config.yaml
num_attention_heads: 2
num_key_value_heads: 1
vocab_size: 8192
hidden_act: "swiglu"
norm_eps: 1e-06
positions: "rope"
rope_fraction: 1.0
attn_scale: 0.125
init_std_down: 0.0
lr_mult_up: 0.667
lr_head: 0.0102
decay_fraction: 0.698
doc_mask: true
max_steps: 4268
MLP neurons of a small language model. Each row is named by its layer, matrix (gate and up: input weights; down: output weights) and neuron, and shows model dimensions 0-191. Each number is 128 + 32 x the weight over its row's rms, rounded and kept within 0 to 255. Numbers have three digits each. A neuron's up and down rows have the sign that makes its largest values positive.
After each neuron's rows, "raises" lists the tokens whose logits its output raises most directly, leaving later layers aside; "fires on" lists the tokens most often at its 100 highest values on Wikipedia text that the model never trained on.

L10.gate234:115119098099177141126157181126137092193111059119095120111096092091116120157142151104140146123170148129179043127162123027094104106193145116064132132094121147137126134106122140180083141147070170106128119083133146188113164113095134033126091169180121160133139132119140116092205115106080123117124169122123149186128133143178159171126131084110120128152113065087123117172123149183149106135160089122104146114165153094103152128188088143137156116096080145173128132151140184128189100138127185131112057153138142067102109115142157145158173118100169143182139150118155157134126115172123136080
L10.up234:120148109183142038118114102126097196125101161096139106146122114136098122151125134133115084122103091129158138113130145093115140107124116095151161137181112092124129127156155147135057135192121076123163080180118122190124126140131154160179189145191128121169090151087133158096127155153149071086183173085128198095144191086132102122093091120127129141146100147045141148076118167081116169130151083078107129118184136114056162127124089150112121075115116104160163118153100128194163131149150177057111115100101210116119124169159196153141125140136134136163134144175153153119159091127151147076
L10.down234:092098049122165138168136125107170131182130082137125107151131095154139102162124160133101185128100174186080097130085118107139171087138102135162115131140139106127089130129096175183096080092118119148142114109141170135119115105168129148127135101119091106133109148131107170109115165092143145109114166117094129092147255166134123101132131160119088079124096100115085115147149196072107112169128095148060113069141080123109155164138134067157156163164106197138137176115132127138095154170102113147144155144162103149117155166069093065098124167083111146157168132112113176093140153093099118062
raises: "no", "na", "nu", "ne", "nes"
fires on: " War", "pha", "ti", "ta", "unda", "isi"

L13.gate290:137191066109184089121153124153122153105097156113104168081166114150135162169096135162199108141049108143158092116113126091206146104115150125169151123127156147160180168117125168087159149129133116149178140141115116163115165134109083086149143109112080068165125148185137083160160123051075115180149125124099144149138154094179110100140102103144121161147164153133120110162156131170134073107153200105100092115099138144099134090122150135119151156105142172160172106152116085136216117129107137160134064108159199156135150155107065124152092149072147163113065076076183126153110112143109110123
L13.up290:126184086127161064133154158154148132187190160134165144165161195123143125100123154092144160128149121195160095113107128113181186100133137079112172201139131084109165151125137125173161142185169102101193106115169153159123151146188103176049093069043129079166144115141166110148166171110101104141126105128139107119138121110138104079089127089089120122167145125087128156163154076130103158125143110131130144087130120069091180128106109176173172163174126132196162118126181117113111119159142123168113134104145128127132134094088131132082097154108084125151054139105110137101150096068113089109
L13.down290:087134147163155124157108135145141180171150139117179086162163172095164150081117130145114142091104156161146102133106129143114171122081072072184085151092091088110121182186081135129174119161175128111175138121092135186080161123138171168091115118051152210124153092128137171114102133128152101177170137109087129153116170158144117090076146160107092049074114122079128188144110092109153142059120127148193116138178155068127115134117100122156080161163090140174128104115180145121130174116140164145146093177100148071112150140115115116143176148098146185170093134157136097148163112130116096119
raises: "ously", "gin", "ds", "ly", "ically"
fires on: "On", " On", "In", " of"

L10.gate208:074121140138119119105139190140100128108082081161157156112140141213119120154136094138093145125128142164158154206123107190092117101108163228146142102158169097082118079125123098159153181123097137135100163082163136136097116204118120067122158149097141083081103143175107126129144100125114162097103201099106093144181168093090112079181139120145112136113119125119041122125207129144149110110158124154152158122142162133129152148113067130124136155138154143126074088154130116102196076169079162133117109126053089156117109154116135141153072138061128149150170156068153112161139122114135112149
L10.up208:140155110181120098104124199136089167068107096114132155120151128162139084066115104113097153177128107130134140147162119134157122165135168184166149172210134164122127169106125141156096160147123105074138111107168139113135119127173132109143161128120147124101080163135059115110145169046188144103115171147131110125160149071112121149138103110122134087143116117151109103174152147145159138108116132201150129075119117156167160137133098175230114171130142146103061069094099133132183123124103190154120075127124093172131110157149155083187123128089086101138145055069131075157162150088171105183
L10.down208:132125089112157126124164095131169116124156169113163130175114102069086157130118147125136138142173108150120119091117186099137145122145104114130115098163114150155123173133141117101063063160200129110171088138123109134144131086140142176128051120157113192126174103097145128131094165102169111115108105105110097113068038141146131175108120115123154086116130131156205160124060070176079126171087104121102117132112073146131082142140135120106148045128099120114162159127135131113018138120121147155095125133193168106121110094124119119126249108153161092105133140186107119069109121144144152152
raises: "\n\n", "\n", "'", " and", "."
fires on: " |", "\n", "RA", "-", "|"

L7.gate592:126095094060156095074140135157077111109113166160126097114158126113091115098046204130102120089120176117089105095128115120098118128155132116135135110138155155132112112064112084060178203110112177150127105136118192097155087121117144095159128166111111164116124130167179124098085119180152156147123161080098142137113130174145147168090136102081115142105138146150145112081154107107126117102173109130094097140161130052140089078137130103131116136200180147030082144153150134092180130160162135078201089111076141166196083172090114191153155133143125148096123136093136138145084131134124121144
L7.up592:151091130133152104090172129120126147127135170128206088114150178121164117109053140180111154141122163177163113156109111153116094108120170114125144114088132146141090158093166169107093189134183136110080107200127153089135192054109168152193104106120130131127052127116172114125091118116170125080155090164121142158073137126106133101097107137079083072149185144161115126106074125101140148081108117169070166117143105129137089145159156148103119123107128118126182091146034093126109105147148073113153140147150121134096073151153165067123096202096138103126134123133157118121155063075074122147
L7.down592:148137093123085197099170139155150148145128114121152084112126148151135151132082138150122127127089149194093103146147044084055089155094102122156099136183108096183127141054126155130121170148121153143162121139100130098153104074117152120157127121118074174148152139104159105101131143118159083169147120150106150123091235146091163105117139162064136155151160168138127133205128166116110085080099108109127185101108102104179084118173148131142075069134101102137106174121171147152095100121105092123169186106164134106146088139091099086103106134093068142118071190142170133183106087085139135113
raises: "enc", "ed", "ency", "ence", "ento"
fires on: "ca", "aru", " pos", "esc", "lis", " constitu"

L12.gate24:074170119182111162132122155062167155111119142140171120096153164136123122119140092167127116123148104166165125137142118152111158142099151101168064157087107161107130128118103114155124143112113136107138105083146078143094163109130098094168137172085095097095106132147189103160171066086119194149158134128119104130102152123079048073174094123073125106151143086111092145140139132188152157103128113173137113234145091137105176020144101133111175133098166131117133131151102120062160149117142182133131132130108215123143115136164154073146109153153157101172085126123123132105049118104169067145
L12.up24:090131119113143177117117097104132118132073138069166100102100168153178147093100088190120119147137116080143161118131133085180139151106106151220112106117126109146096154147113103091132199127158137127100143106156172092132119106116177092165211169131079192118104155129105105100189066114114166145113035159154034111074156135172099099147102083068092121089147115080106131166116119072142087106149118099140166201144147113138127135128146106115189100119097100174143125134116110122169159098155155092113136115178152135133141125114153107133086184078098106119153055099105136144102128109128097155
L12.down24:130101100190119140127096157195121087124106097173057160104136136107092154128125081138116076109148112151171130132129117140155116178145116150123122102172154123083168126234162099121150122103133081122169066074053137168138119135149087109125159151104132195122139107129151141102138074163159044057113172140085083148155031140067120103095074121099130093118139101100150127171111153140177105089145110132092140139162109130137091120188149181103175141136130135068115149148140119109197137127155172107110130124114119093134198160121174143162130142145122088159155133178140161163149155136149110172
raises: " it", " they", " there", " she", " he"
fires on: ",", " season", " career"

L7.gate676:128132128148071161072093136076146195144100139151051138168136120090110104132094117095183105155119149146195134062106131118171086140061121161103169103122118084127129100094136129119101122103174138167121120078162112149043121105134085122061101171128120171096072151110175170140126094146152114116116154101173123149178165137110079184163140182104158101121119105137180146118117108153166064099125127164159136110196154144130154154087107171099149146118108102086139157116141121145074171182113145060142130178116145085158148099087129176147118170059195140119139165119166148140132161118092120088
L7.up676:076133177138098086158122123138149116142132170162153091140143143078123140068122136104096095096145145082177064116070095127108091118113098104161110131089208158160116091146115112101146154182167208119097128078109126125098143139126157170151175093146191136105118158130163127138119134140160076112112083141177156100061132100140119121153108127142133101078137079072086205132144108129198108074091130143171186092171146133136148036172158144119163099122190136075145113112206122117076138135154130136155119077114156092130162116105152106147173138173182143120092158149098115167135104136112111093
L7.down676:074136092099106114159141118047164181154108165107107142149148098150132123130100184140134100123107113099183083110134061119131127118150121120141157141069164112138166151112147115112117145114123180154133141128119120113100110117140153121040146161166119106123110132097113167103115149140137116139089142157137086131078148148068091132180127193118112161105214143133138114064087114111161113036082100131101159087148152115145119115076137109106123150106130077110176179100157146119052143143099163071105142127157161099083151109067110130130145104147167228144068164140149221156128119162102071092
raises: "rative", "ration", "rate", "rant", "ribution"
fires on: ":", "ust", "eg", "ist"

L10.gate212:168085171082150147071073154132130143105112128098083078101111097131103095136117089162129132087123121149088145178109127157158123136154047173134155061086137088091093112135097089155075179166121100181065134158078107159110141118131117093147133160157190137142080114173102171098124155154137134106069124109098127107113135182149087103147084145094127122066134087097120083160109157145129180101097198135171109110117138176139127105118118091172093119127078143135114188146060112145167116164119160073160181138118106135129097163144062156140147158126135148237146152132144108157089144129131075146
L10.up212:123121141123125165156106176167124113112132140172113123158115164096140123141182144143060141170090148139082082122120133160139082172110083194150180070106157104111106115137128113093114113148161107117110151172126091115131106139075155083110124110137183120089094167093107093138174126153153135168137135134122114162093130127070141070124187155136119157128135086060166127055106161145143131063067079089161099155098105170155049151122125140142162169114093175105160122185064087105120132115112096102107116114162120109087123067133081158227154119123108112093134132178115138128073125065199155097
L10.down212:169080094114100154166116144166094075085164105179118173094171161098139111172174162104118086094134112157133133110115168086182096146092063120145149105108187083129079094133120095153141156134129061197093195121119107083132119158109169104129126107140121168128080081115101117074115096148133122126101131138103134126124080111116158075105118155103100133149117167128161120124083136099202146144132106108175121147153150188168155126162171144181182206109114157134069136158099069167139144106106119092127179094102138061097178103182148138127170117147085158111136124154122121135104227130167128106
raises: "ever", "ous", "ously", "ide", " they"
fires on: " that", " who", " which", " he", " what", " she"

L9.gate679:112088083106131139063134178125137161113108167105090155148133171094120072172215140144229134182095151171165132122143184117134185055167129110096079100118096147147144092148120141135091146151118152135169119136156132106160128117097124126157111124130136142130140117140182171170144129155117098138125118074124165134098123062156085206130133129074136129103134129106146098156090106126140167149095136146117091129165113178140178146061123142119148154180075147103179127137127067207114107125105100177115083049147150129112164115145167109062142158117200159135084128093147143128111200099121141149
L9.up679:152137148147164094110098112110120155145137177135178142136135101162129154173108109070086152069161116124107145146122135075100146136118121122189152120063141084172137189102129100111087094164122106137170086135119135174143182139155155081119094127120135134091139057149109039147151176206128131204138153121151133127148113146125103162106125040140052141112080148111131150176129125182163076163163167109111139080103083136154116120150117185105095122147113116085103151132180171111100170140172143092203124085147173087143089081120106101160158074100149131094137136115091127107093111199119132101
L9.down679:117121092080212108101139145146147129116106103080093147119161140097146099151130112158140141179102120104124102133140102102107122110171110053095172096117144174136157139116109086068178119169142119144161106155123143136116094094137143137124147137119184103138074154158168128136128145101068108163146095054156133128170244077101125130121087158075128082142163159079121140152163125143130144140118128095115157100087133123098096154105133125149115142133085130120152151199112025155084170157160106198150086109117174135111108082100140167089085124103217171159118102171112130153109125190086152084
raises: "set", "load", "let", "heim", "tar"
fires on: "On", " On", " In", " on", "In"